Part of a small language model's weights: 1843M tokens.
MLP neurons of a small language model. Each row is named by its layer, matrix (gate and up: input weights; down: output weights) and neuron, and shows model dimensions 240-335. Each number is 128 + 32 x the weight over its row's rms, rounded and kept within 0 to 255. Numbers have three digits each. A neuron's up and down rows have the sign that makes its largest values positive.
After each neuron's rows, "fires before" lists the tokens most often just after its 100 highest values on Wikipedia text that the model never trained on.

L5.gate58:125097180125088114046090095106168124140156127137109155108109119106108108143132128125076134097163138116108191154157190107182167111216133090116108132146142161063134118152139142129140117089151157143106143126146126149160117119169125171154099103117114130099169139144153109055114124141158084142
L5.up58:147110157159126107168154136121100147129155119115149097082132145078153122122112163137058118069089168123123148163132133148139109096095177086108093146154073154124083204119106141116128149098091087147129124190077110086114147132152111138146080132129116149115172080089107109113175115135111085067
L5.down58:150121150147136095046138137141147150117108122165160136179164146094105088069096255151092072124122144051096086130123143125098075087176172122101156137142089141123150100070184209101117094134138196103133130130068156129100160148136138149107115139125170119128151132089150131153125135095159185111
fires before: "|", "|---|---|---|---|---|---|", "|---|---|---|---|---|---|---|", "\n"

L7.gate874:103123097096124111135167169115129117113115109110114110111120156153097118117123132127148103133159085067125116091172084095165136125076190099149092171153127114123147133106171155144122185161124136134101109120214184132093125156117147129155102109067110127154158099110089188175103117164142110116
L7.up874:135178175090104212128136101185148115080154134158097084060089155114113090074115133127135096130194135140094154122103133157154120156120134088093145123141142111049144121129170111116158171122143085174116048126134114122122123125159092113126133117141151082108156143106173134131168177179150134110
L7.down874:134126113056176110129141100161094114136106059111112183178133121160135112145131050109180120166149158106111109119171107134139207175154121136151093101114135143120120145089210130097098124117147104091166133066108145148186122178107119199155122120132151098098126185103162122178066129129112128144
fires before: "|", "|---|---|---|---|---|---|", "|---|---|---|---|---|", "|---|---|---|---|", " million", "|---|---|---|"

L5.gate1037:172139154126105182086082119128172126139134149126090115126111173128088094181142129117120097163166101141062187136107166112110209164159097130181123096115136143147133095147147111073084168040069156163164133091184100090125163112080164176121130108159093129126124135115097113132107074105113135083
L5.up1037:129104167105129140140101167092201131139157152098044118148168069127142108139140119169145169116154084108104111141111175097107151122162140159151072146173093172152141117120154177071132157161128151125164177135073164094146144167123113130112153057099148139127138070082145101103107127150184084101
L5.down1037:138131094160144097141152143152101073098100072161121083153152118082126121114163038125063105152136096212117097112092117104217143142133085130143097135152103145107070106098165102112133110136143121180123121178082130090107114050101098147203137101122155062141150136156153093126087091156135106113
fires before: "\n", "-", "|"

L5.gate1025:117190161149179111110116110184152149112094159149087068129114167098072092125171108153130134147150158149168104120121122164105119089110114138148069142146131170101126107160174153129102108112145152143131150125190117098118145111176123015062152138098087067085160126106109186075184156116105148092
L5.up1025:156143138157098109154100182065121087147043108128109095121160138076115131193118105116073099161136157129121128171153103192140124115170088130188101106125127126125117131130118171103103132190145116139070158119160133088159177073092159127070101107115098118129099118115140172099174146091138114060
L5.down1025:171063126076100155136107138158157092145145093141125170089128103186162143101110036120152123156165124106104133132183129117141142129176130121133163159117151085091096179111105173103157079207209154156102143138170134143168149118114212133127110131133127099111142128135162115107077115068090081107
fires before: "\n", " in", " =="

L7.gate1128:106154117070097123138199166109146124144096162153110139044172169154112123187158135134078140189164083118130138126134097157174149044104062137174130152153147112127141184142138127049109077115103172143142173118128139124139135118153146079078144123097177122150124118126207187133129135141062169097
L7.up1128:189160103066103109179134079175126163115125142098163100149153117159136159057073155187100072145147112108098136071107139077094065128087127147141141126120138095180135156145105082075073147092149149074145149135091129129123145091099194188117159123127125130089155197102141105122177173151131137122
L7.down1128:086177121180087106103110105182095147110132141167123117093224141107113175139134197106126096153180141119121168153100113143145171087173144110178104154162117147193111132114148143141150159097179043159127131143097098164101152077106098139107157177144101104124080093155180160142093092110123171097
fires before: " |", "\n", "O"

L5.gate580:167116133108096080172118155180100142187212111180109119101142138132118128088151128151148112122112090143170104148088106115173130208093118182179085102119085164047116129144074149164133083046117146134181160139128098133089126121161144159103163141114096107110142139017165100157137161129100078115
L5.up580:172144124160093122077128144110075146043164137124185152118055129139151123157160155138122184106124114156132097134163075176101123091088101168162124127129105179109184153088124104140163123117153133166127091080126118131151125125063144151140137148196140128125151113137150092133128094139105145134
L5.down580:127089107075169150125155117133177082157146144139096146044114076168118122058124063101079123108114076105177123126031098153156176222108155078151147166148138103092108102137150110102133071119119125157146200182113086099143183175109100118110106100140090170107103142055152055149178097136181108139
fires before: "\n", "|"

L7.gate948:116101148133096164139137085080111092120155169074106156090137131096136124118086135109128136158205108078137138158120151115111097142145136104164131142144154109067118121133100115131066127132119177123100111163163140110160121115124095147088111122064101103106156167157142125061175060200180112163
L7.up948:113141106098146139105107101096120190112180148129131172113134147151124104136113109186053167111136086163114120147090113175091109111128090092118124107098144156091128121154172087128097142091167107074150126123179149116160101100136095117151102087149102165172146114127117055129162135145123139156
L7.down948:151110111129195082195134131153114121117140140193071139170081133125093157220104062135170145181085102117146083156134169023130110141147151116107140082116158120097135086074065139156095118092165115159133149214115131095140152098079106108140076143099143142161165130152175110128189094121126160119
fires before: "|", " not"

L7.gate977:136193068104089166164160157146087107128113165154142181165132148119122140166111137138085131135074095160100127085119108172120104086168086153090110147121073155161118085118111119116140135120157098135106130110106099090159156119132149141150175131120128092232108118158125133069176104156129117105
L7.up977:168135091176084167142146136119111073144144085173179150143156134122159142054102148114129108117099052077102196195102132117166143133127162183146152046163099107133109118092128127115073164097147170132110045086164125072175194166114201149095139136132161155111179077108133135084064104141134100092
L7.down977:129113065151106148097142091200147186148114120153102109085121111127125188171100015165141154148126154133140082122132100080144149103100130083204124117140136127160146136132086210079112032138177110151123156157131129122162151111140124119095109147131148152128110152147108156109156141149140147115
fires before: " as", " for", " is", "===", "\n", "),"

L7.gate1220:151160126131107119134176136139117154129086118128176130131107169083117128131133169135169097094123113132083062169127155143111125058112173169091109105122114040143142130138131121148129147091163125120154195141163184102085222149147123105069111144066150105138076087173151122096177124126107129141
L7.up1220:150123160073156124117103161115061141156078127070114125096115168188141123128117162061102120128123173103136119128171149130128064132160174139111082127136125091116098135142155127152109092176129113138133073126142175097140124121201111141128115089118132132140100109112111233166155168110113098109
L7.down1220:082117142146168163133092144125125121052103118186107101116121148106133113101110000151159094110079133131140089131146129135112165161161131101176110070147125197150105155093107167112126127127196145105130090106152163161091134163159129116141090144130087129122120156130084136147073146180121095148
fires before: "\n", " for", " of", " and", " =="

L7.gate462:150125107102167137132134104082112158115146119161121161119137130137132115121116144182171135165095139116118108142091109186114099125118121127154121155159105176103131104082104139100116102111116067145147130124165092015141125131101112130140149088178060106153175119138180105090100109162126088186
L7.up462:152132090090163163181183144095173151090137147129143173121117148137131120121106161166115121165071167155103094121151108149203132153104108137098225095178059140115124099174081062126148142079107115133131126180115131092102131118170128141136182136118106107153123119101153201093097130146136131094
L7.down462:167164105151149126148134102128149112108127166134154147135102124131148124129140152140113102079132179144148112104120124141124141141160115132122126139136100131105155088097114135135142088106104099214117154171172158143104103071111132097169108118098147145147122126186123154127124106076146160121
fires before: "\n", "8:", "5:", "4:", "7,"

L3.gate306:137209145145126156077066156113105102146110137065125179149100138084081100108134114041184122124175135055166211140142082160178144200133137149134172195131066146080137150080066172128036155127166123144052099146118118159078124162122116109162087091155144080153150151142152096191132115137115146089
L3.up306:167122112156161053146149152109115135116083107122126135137154139115161102145103164121100132208116179101091146137127103092071142157115130098111128096097129069118150157090109135189108146138071126128143113154106124092216124153102093157112099106120136104088068153084124127127027158062150131099
L3.down306:129122151123149085133130102125097191106140131171114131085143171100125126103150210107192151082110098073121129151106149135135116128133166123060118110089070121166162134114105151167174091125171187192092129100110158151178112133107166160174147147157109134131169181105126059157098140124114104148
fires before: " States", " States,", " Kingdom", " States.", " Nations"

L7.gate187:141153120169182110126084131178121156144111102123096175120155110127103099085108127139146071197151147164142113111130204069128136110144149108144151122114083169143097146110101142181179165122110167161065164156114153104079122144181107136096210158064122125104165090165108096122089141092143166129
L7.up187:144184136099108126122137115158122109163103076153100149114143159182065172099107114105107141138096112173157107157169108150179136107139095101154138143074166112170066087141112168102084047153136109088111121177104111160165151103125099122080153123137145108106135143158169085092048142137137092096
L7.down187:118104055140082148175118119121143130093089121102149132090127138142146097161119255149114109136166110126133143131097131140097161106175133178169105135103125093138131069079118126096138145124150110112125102098155134093100118068092079113175124148156126114157145131124110163118182102125162137112
fires before: "|", "|---|---|---|---|"

L5.gate1234:144142117124122091123080124128180067142106142124102092102142145116068093100115136118129090192154167133149105103132099132161150126110118132141122193113128137135214075058170106091106086151177157120119121107090144140094123124126103121104111081121126119108147123149109122127082120123132137218
L5.up1234:097180116148116108133131100136096131133088123152122071070079176143129099141119159083127133168089154091156079135165112132096109061078130137121110131150207147137134104092103075143079088100148103152101110145114085118192100208151109103092122042120161121136147117091114165104179144125153125095
L5.down1234:169114116069159156126138150125126134146131129133135165103185127129119130111117223042166128128148100153159164134178062145144113183120159088139133107150157034127126139138158118174107140136140120124106166132155096144189087176162085116085098141148098109090098137128143132124142108083066098122
fires before: " |", "|---|---|", "|---|---|---|", "|---|---|---|---|"

L5.gate1087:125058161104132112064132122089157100188095165131151125101172131108100153115089148152144126194148103132099150059137153177076148094149112103103151149141079064089185176117119116095139082110169103087083155096092093142110225151066158105095132133131140128111147138065159141127145174088175187123
L5.up1087:143139195088087076090083093120160137165158102170182082096132128110111089088127122142121135103165156175147108122179146136164101150111125113129101132159088114124167082088149168115123142177126182116103148144090159139176134125094076117121153172124108113067137095144132107093090091209154117133
L5.down1087:114071128108124155137116164154111104092164095154122128128082159083095114179149073172129115124117148138128157079084067144162128086194069157133079093139183163128119144121184139142108201164108142168110125113160129145126126090121130163078135115112095142137155134147135121096107102097089096145
fires before: " in", " by", " on", " to"

L7.gate976:138123071147172120100119106177130147112111126166140134157111113119133112108133125164127149138141051176123101099078121104131082145157089086129148134129128218139112102107127143147107052106110146156116186167103146148075120133141081104127176080147114080155166114170131052091153167151125094102
L7.up976:113178130136148127151138121078166126125134172117102183107075098179100138196128175105095124126143180124087118202092143150149128174098150118139157148175146136098157102058209109093122098140122136131053156119134110144166131119141130168121111153093113132114160173104104142155109110170121134131
L7.down976:066176146157117059191160091074140113137132177123131122140102117109153140159157100111141090128077083155131128150158159083130173061074103129156119152150122094094097189195123105203169125123115174157107081125073051120129111149174086133190134145146148136123086112109106036165070068206078141109
fires before: "|", "|---|---|---|---|---|---|---|", "|---|---|---|---|---|---|"

L5.gate168:175104138059092123111126085176160163147100163135073173153139184161132124114179143117107125134143087149132145162138132136110099080092067130147081094138105124160124114078194141192142149159171123170138155132161135110122139194159156048124077128059158112124141124068117144155129174199166118152
L5.up168:155150099127083150140150119116139110090143123182113116179101128151091118155176142050096070132162151105109144095129086154070143164125096111125129158137161084150074125099137113090115141126140150064189245066106113099119131129167118154138144134100139142106118088203189155137089096125105118122
L5.down168:114098107062104144158149105084155133113134118150131135164139142144131139058186171057141132137125152107146139091066118043098161162158121147088087162110116150133176059060137137116172104204108138180097147106129119133088130170177146059174141067088100116102091161056119143091093152134088116106
fires before: "|", "\n", "-"

L5.gate789:113043083131105190197125129064155105165135150196116132128118149077119091121118146162157140142145147122122121101029151143149178102108093145148091119138084136080181105149121167081149128132112124069191145109102111130088099152114101130142131114188096121098090106187050159123086156071123119119
L5.up789:082139102169152110082091127126123142123071107154147141123158160083130146202119123115133137183164186166101102151153124111189124137106078110126147067089150141098138153158155133178133140160161080142100104181106183124099110153087105111124087129136166082175155123182170223134096139101113138134
L5.down789:099122116161122100084116109134152176088047067092145156149123140144148138134073225119210113125124131142157161135168141076097118074121121109115208149088145173145136121136125116168125110162142164137075133153134113150181082135141115135128172154161133123136082148150145197134188146130123123163
fires before: " of", " and", " with"

L3.gate780:164133169116083131143061132130103073140155133098114210128120115134103195146184147116128138115144168158216086120131165120119097155145136125106165079111108107133104123158118102123097104085116128156141102102142142113146128106178192136171131076097140108116112142111145125078161106082038093168
L3.up780:141123096119148089151113142163147135145130159152125164063091057185092136164139138128132076128163167134107182086168115152143095104145187075115147147109132078144106100165144191141237214061168136141109168101137178119123108128107142131130118103119140087097097130125135117028120144064131129136
L3.down780:139147137083124101093119170155130121110126074137116173179164110100178107148126074097128124127089070194162124142126142120143149187151161112110139159113144152140081141108175140099142176075111128116174186080142112089172143153170036142129142143148107068120145172102122147123104091108151102145
fires before: "\n"

L5.gate253:102138167119118125115139104109182142131075160119135093119181179088152090078154148118180108100105119111108102133153119133147097104157062167170085115145128138148221134148174088132066113169141171124163113158207085169112150167140104141095172146091132110142118141111135088125109208152132166123
L5.up253:175111124101099167150107124144158095089118104097142120128133123124147179138133125104164150145139183163101162110157141146096179102084089087173078108143148155050158152196116139125133113132117126146105155081121142150092072084151165137093108102133037123128150210131097110129148108076116140132
L5.down253:098095090125155145144159182092144127146077104176090148123051145097107152143143066104136098110142189162112115080146151118183151128119132137066191139127129133076144113131094161131142165144139146113122179170082149130150137128139094102134185133123216061159149157142114140152131095131121093118
fires before: " 0", " 1", " 3", " 2", " 4", "\n"

L5.gate899:181153132140111118158092135154154078118117096158136112162130163099113115093113144114086072097107150135113130157150174110141175168164103143087152151156065124146043100133107170158146103109106161171131158140219153140118147119124088134105133108097161114085115106180158115120113136088138141169
L5.up899:163160098121146107167103152128188094131211116113127195117111122135132116097149147156097129058130165131154164130127172192118151132147104144136175150165159127151125106140086133103087129156154101144176139153111109112087135113093105157134045130136103147154164126135110149181192160127146148124
L5.down899:179175198147157149132129151154112159116128146083172135079113146083144179110089000091092132123121150175153151158047110064184077072136155041090190145104147070115090101120215119097131076113143096111167140079179136130094149133140049169101127109190115084103178187074089133164133156129146163131
fires before: "|", " of"

L5.gate200:088167080151165113140115151083117167140171141152107154120178130112096057164132136071136065154115168157111126113106101112152138056086078124193169218162111116170127082127066095111153133114156140131076131163141133099082115137133129154135165153104141178092207130087066215180158144140092155143
L5.up200:173131193144118116169080131104125095114127119132162143141126132139098089101091147086131083158130153120091142074177137143118144097153131099167128147146157125143160116151139122126135096130131130134075115149095137135127121148144165097127125093144158154148159152132077133112111120131103106155
L5.down200:146101186124135139167189145153139150127119130121086211136129164134173116119207168135161136134143104127101126185213160124123115118138153144190165126130122125203090127195062110108136134151134139130122137134151072096179136090165140132103194152042099151144151131160121201080152097100118094058
fires before: " |", " Title", " Year", " of"

L7.gate73:161147150112139200099190109159117075122086088127060151173118104155103106124134137132136107125144140173140099132139098160149100119057132144144122149098178099136170121151128112155139155123131091203101174162159102109170085090160104184118099081097106105109072130155172108104076133151158067094
L7.up73:069167126114121159147132153156078095155137139196123124181163151052128097087117127117134097155127105089109198211169111076126131063166134107121095120144149190117148114109142111164092181172077050115142134160112062124136185188168080182132162135105101138130132129152138124078071104094170088137
L7.down73:115120149165099139119167101160137137163153131157161144182161116132148215147189195160127128135075117090117153140169174025178104091071136124155089170189136138140097152110110110193113098131137192120142135117136156227193145203135115144097178156120106103137179154128117160128117121153134163120
fires before: " in", " at", " on", " with", " near"

L7.gate197:101130139119123156133142133144124196076112170181137126078227187104156136133109146133115062145100047144117135144102168111119154132128147186164178157158102187107114113165105167112161075111161157074123113194137111085137113179166116128084073131144101116149188121108128093128128119182139082214
L7.up197:145131103135192098055108121099107130119166160117090173080098183080159115107128052128055079146079096165145156087141123124214137182134076136170107213154135138124170147113155120155138122154150121096139156111079149068136069116102139143080155124113091090126162114124128133147164149144111136100
L7.down197:198093123134086108160140135111204115150137101178171164057150110111113140145076190160117059138117077181161179211141130109152140143139170092154179108171130121115144119142092095130098155150117150068123039187141097067143129127177089170137142123098133164104091118116182167133134098117082101147
fires before: "|", "\n"

L7.gate168:062200098146127094120135135137090119195152204161108095083131155106111116117136113179188110172093167170092192070141105139153136123153138101126066129108108139123105090118142129107145122169136108112191100111123104194123129160107152072097134162135133096149129144102116091142112179132063088164
L7.up168:140137117108133122127187160116152172062106131139102108074137101128099115045096134179136146103150142124164122136111108183108148200147170148127155179162098126103073079124096142112101109170093157201106165102090138115193188119141136143122184141067088122118146093119106167074156167111133048147
L7.down168:108154089114161096119135153163190095120149120177121161081081120138158169141161115118110101127120160133169141140122100146172151079169105148099213158214109170088142084120140113130122155134155078128081097098143118158112161136099178131184161134124131074137116191083161116156090122147138102155
fires before: " and", " but", " which", " as", " while", " in"

L5.gate667:084093176153142127108170156065109144105128161148115119098121129100144110159145136113125170188194161088177143063068159094167155135113190105109179148151123165107137120088164121155116111128103145102133119185129126116079135123164037130100090170154133160166117100158111079146113155162115147128
L5.up667:133115128137163132178158142121093125137139162120122158146170180146190115182093153151078108124135116033112136125150167143206105101135147132147170133130086134112160161156118112143153150102094142111146117175145131086140134163180089104145199146130110153092120133123109104086115143144168124135
L5.down667:166108118088125155137115189121139196174061125143130114183139097146101048131124137174176112098104110084073088135162119168095123111120148128158198100160101189093162126119151134119129173190114169132158080154093156138088154137105134174123096143131141163133166132120190110134172118128137134118
fires before: " for", " be", " have", " not", " to", " as"

L5.gate674:145135122113179129103100063114117127124163135076087109066163145138080127134087120146121099107085082156078132117098134088163131139207138095125164100120088152105135113126093113118172119088120120090115179202193126083154147118153106126139126119087125049105178129115121096197116169168163078138
L5.up674:133139057129144171187184144149129126114120080129125120085167143184108139178083118077144160166095077105110121219160102121121106134163143120189143081138136170110113216155073094146139160111115124130149111063128113138157146140128113143132127103118119102129115094175103109121124126182114103096
L5.down674:099103119133099127138105126116123124121135141161131119142114114162100146126143000131126118141134133101144088135103125131120118135099116142119138090122120131145112116151123121135129115131118126139146128154140133118158118141135127146081145141140134137134120115149157114140135118112124128113
fires before: "\n", "-", "The", "L"

L5.gate1241:109120071054144103120154111122079091128190143146139116087128105145146170066165120165120064121160150126151117101096172088135108144140103159124134098226105157105148142140143061130162147134090144136123160097129132151171112148190162181108162166090136097124098106107115073062124152167158116114
L5.up1241:086138139149097090095049161153117145169144147197122129119149135122143151134140119140081094137162111170069152104096127122229150153130081107108163116149196137096146148110128169085131119143129153074158103096103154156153158049131127163117151129169081058132148133099152075049118086148112102132
L5.down1241:197115117161121132135104167079119085142062162156106150155139186078101092141119076109109126149098144130118087118155106118125184171144104102099125145104148110162123157051118139140110157096118118089122101143127160114185145096094181179108050101128148104108074099145152157149179118110121109123
fires before: " by", " in", " to", " as", " and", "."

L5.gate335:132158090095075074118134156086135146095149098173148083115150135088104119152125141094123088143151109109132076173086094108137140154118065151121144152135134141120164090142091046179177136075129144139140127153148121086072078160115101159086125117084105120123092114089156102187126112122148112160
L5.up335:126130128141146122106051134070115145065047123138131165093097113131124134151111134132131082103106147067101121106091083125080098177138117142180114076111112078119185160084149142155117116086118126069203163058108175057114109119121127134130147154160109113152096217079145151105115142127084088143
L5.down335:163071095138135168120099131149120088046132130136086140155103114039094116141106197078144113105155184117098127112148153130136079078097108025114135112114094088158154138107131110118088143142127130086142087138114095159164103118096189148053146113147140141164111208179190095053146109088135111073
fires before: " to", " the", " in", " a"

L7.gate740:160125136129115101109144105064143144111180137153178103094158117141126136121135064134129133101176134073150122081123113119113077174082196164108125126119123131069101088131120136136098124157103152113114133136121159172084223207108116141138125152159125116118094088095097122092139102076133132093
L7.up740:157109068138108072186142107101085124137108176118166109103171097166087143144160067119127136149167153105117142055155129162074175187086130164096143129107054111108105132107096124107117122146092128203115137079121163106076104134123153134155143050100112100184124156101068121088112075048118149174
L7.down740:146155140105145124149081124082088132110153116161112089132105128140112087094072008075104121133118067161143095117106170145153111122146140138155088055113127137101134105122150103135120126151213080092131160125153165076094133146106113126153141137099179123130054161124111157163112117086134117163
fires before: "\n"

L7.gate837:100115124168136175089116091082123118110077205075146111153137128180082087129156144200139134185166085112150172138128166125104130124116136140136164088122109129146177147182120169171165132148084133103120172142107136055076091158138106102190168166113205182125105119123122149134121137154117185153
L7.up837:151095136155095174139120096132117104174111079145118162174128101117110138132157115104111138198156144133131175149168114076141165139142091133088121072071144137059171124184144178138209149145155100116130131096127067113144118134081188126096201100167172070166096190145151116088067146170181090130
L7.down837:122190093123153144208069165088109149107100184087116127148096116144126133102130106106173109166126124163146119083181105094157113074165142140153120154072100175093104163132127105136173116100174174133107114177110122101067150159126130165116164143145142164118138186163119136102129076109135075139
fires before: " of", " with", " by", " to", " for", " on"

L5.gate1086:099064091128114114114155173095115102197110077107136119124122092117165134167116081131129168088091203119119147149142152111114073122158175115095151145111137147152155082102137104069123122165043179105113166127156127126135114184159212169128071182143155091155105103178137117115086110128161160131
L5.up1086:183154110102153078116160134080090131124109105120143113134165109107093070156111092151168086111133155139150137102085138112104110185127036112119181152190168158126098113115090099109195125075105085082147171169142142203129159134158139077128117044065090138227098136105132106136141102151110111111
L5.down1086:130131175127113124140116121128178121132082126106159066169089097143153095116114000141062151123139115141145135095135119147099138083157186195141166154092124167088196176159147165150093109158194141105137142091147151092179112099156161180118074124125072087079168137084186138095132144145124181160
fires before: "\n", " ==", " and", "=="

L5.gate862:146081126142176154124131095097127200087120111122110126157185120049104129154169131142137116150145102151089109155108125107168160115107181140110137166145095103104159190105110133162175118123068118170063132128088208129138109138157157133075182140071112124138132157059097156182137141145125174113
L5.up862:178166097094117128134118136091062128154155130116084091212121148141127141149120122128174120129130163100147082085089080115123118133107147148129121100134155123098085131179098117088117074144135130176122159125115159209107124141127103069111139094145195110122068143109124223084109132115154138133
L5.down862:123118073141134120153126103117078103176123128136140126150158154114077138107087044110135175094084142155151108103100088162144117114143130153100089141056180108156112141136182087076130121170114114098156132116131165114115107132064154143109103091134117101157099117119145140108095103114096070105
fires before: " of", " in", " In", ",", " from", " and"

L7.gate981:143093030152149113118072147171157125079112165094207184164099117147163125124084136176070121139137142090110182138168132155148150098070106160187108107169189126167134125118134086124148169127113170159114089145113141119145208126176130138085128139178121152161126117135105142164134164124047138119
L7.up981:087144148102116142103089176119176137171169084130137154112163114190152146112171065113134150054137181160189135124099110086116133140131038112174125149120129156092170121103208144084151143095096135117096110158185131124139091120175189191128143121098188113171100113131156117161139140132112153108
L7.down981:115165106122144127093178167123136115140115083155081133157159109098113135117089058119109102105151179128146106153174110099136104129063100127100149192144154125109210080146115129133093102142162113128114111110116107084143218102140130142070141114111170134094141142089126138075158078121111188138
fires before: " |", " 0"

L3.gate489:152122117130134074097126120145207157103171153110156095157144166129127127066125138108126159144144132130179151108133139096094079164123207173129070154123157172126185104115183099053187114126151137124195102126117158129139151169158163116140096106098129127036126105094107138058140145126110111077
L3.up489:089167148079166130141139156127132103141107142144098145097136123103154086039080142098091177152163152130127107111087095231180157133117137188116093116161108116151184161082150071149116093135077220172102112110129143058148107122208119143089103067158141099103158181144119118123192154158131104125
L3.down489:129135132144088135198116100118141135125106142166128070144199124102118101111157031110106133111165117129138162099053150113162178148192135100135111149122153146094137156164177076153141098086068131145092148111160134155192141083140183212104134133128159073173133122098177165066066118104143110107
fires before: " |", "–18"

L7.gate312:147123100089198103108125151093075154142094088097115065123117085138145104117091103100148130082140166093130142106194104139138083141078097205101111099107151129076129152155126149191166119130174128161157084137125124149140117184116152103158146092144117078075141082164153188161172108100165147112
L7.up312:085156092134121113174183107149138078106114113168130180129173067124137152106123109170127073145204169115139154148174115129089091149072166100135123120107117186141100085135132103095146138093119100122204102120119110162146138104104103076143061145125113110137149123110107129187147122038097136087
L7.down312:119083133125153093157147160119089220178139085180174164120158109087163144069097057082082148115181113176129127123130141101112122150176129128089132104125097151154106092123088129144119155158159150086141164110101159158128129141121072161180130138096114140141135160179094131113155116090108124140
fires before: " of", " the"

L7.gate1201:101117163111129101118116095085101137120058154070058125070132141052154172108172135081140157143094089149168079092145140115137087194153097135086152182159145084167179135126080187093206106152101177116112116122168157106141110082124071188091211114122127113118175175101158096102178135120197089110
L7.up1201:112126127145206106131214122104113097155132131123104109134186142081161114130106106099107178157133200159085191156172116124126115116138148160102203156125074173127130142148175134095160184159149158170132149122128118091157136177112100077100058127093116138153115117158126127120143094121098110131
L7.down1201:113147089163168059078127076131061102177088121142100098067142112098111166083134133128144104107119112180152138198132040080055138153120083133090085146124131130186112120104148146114184109078154118157097116061125093115172111128151145137163125137102178140162110172181110131159064117140146164147
fires before: " the", " a", " for", " his", " an", " to"

L5.gate931:111141111167124183103129097135164173101135152127204090101134200175093120119139122201157159105076146139080135144120109166131089146104110147105153124128116104148100141118222116092182140102174121135162131088133140154110154103168108122158102134158064082161117146125163083108157119152123173100
L5.up931:149085103152105154037139154112161099133121146149138107202113127106103116143128118172068150160149155123159128139118103093113140141153115139123144102062124140074081118095165166091162182133113137177173154140112158140150094106144122138140114133157127136112153119189129131147160109095052143089
L5.down931:142126102116128197181104164152117104133179115171135115132164100127115175110141198112142112183101147111108126138152135132134142130193132213132146131131072091120166119147123122168078122192091151141125092062136175158160103099072111147117078069148115092085056115149125132087132058143174087178
fires before: "\n", " "

L5.gate764:116137128151167139186136124105146088106099077114164109138143160165099148163094130103112153064161143142086089061154132146172147115142165157136108189129136179240125075128105169152167120123132154175106106134153124147148087130144117115189129089114078154118163092103063103143110123137137091078
L5.up764:131069102103139095107139116114038107129127126117101133134130117170167142178171139152130109090110144111115147107194151093106094137157111153131067117141064145129174188131163081122135091099159117123114069145091099146086121158098085086113107144108135135149097139141119127142171076111144116104
L5.down764:112047070156133050155148130181117110132148070186121148092135212144137145127160000100176138100157162097139163148100125114085103126094097092145100102110164106069143121153191107116145154136159157064149113130118132143109133092168103093090111155150097137094100217118126154098101155105108111148
fires before: " of", " the", " on"

L7.gate1005:168074076129149119103134149143121165138114144149126101144160156091119153113111128130102099169110071143093125118207080140148131148133107072110178107160088130139125111085145152129171109145147159141141139173132115121121103090123141137124147129142146131146107144144185116114160101117124119147
L7.up1005:117118122048160116166172088079095090142099117094126160127178101118117124133093123113041131093188119168139074115137147170036111159097109143100119198085131140146120153099105069115100148089084116127145066138112153106111130129145149164151105133112121068138129120071144054120167091100084114126
L7.down1005:098144100134182117148155091156146111133127144136147101198129135159128110157091186148088120138150118140094125152142163090159102161127077087122178131096104109137140105124118108152149114142166132082068177164188151192168114169102123134107143160117119168138173140149085142071110167143121142133
fires before: "\n"

L5.gate99:147161147185114189164119113130116059114170125108179119107092200130125081071111133130087116096095162149161111120143167143189161114183156169102128143086148145115161088126134139168117129117152165080105180110137115114165094120184134116094135123140126099128152111130075195193123176145128114124
L5.up99:133135132173130167154131152150142216079172162090128109132179148142082116104184126099139103152112097095116159109135100146127157093162098177103170151116065195140149092161137162108161104085125163086041123127178099103100143168123071142129100139112107133019159152148127101124112121161153080140
L5.down99:180172156121136096129121109159190153131114112160118118174175187198182122123135000123152149110117105142089120089066114199123156120156122134142075125131097126163113140095174143057089110124145175143090090160126128122104172206066100130076134163207139139111128134136102168112118130148189128143
fires before: "|", "|---|---|---|---|---|", "|---|---|---|---|", "|---|---|---|"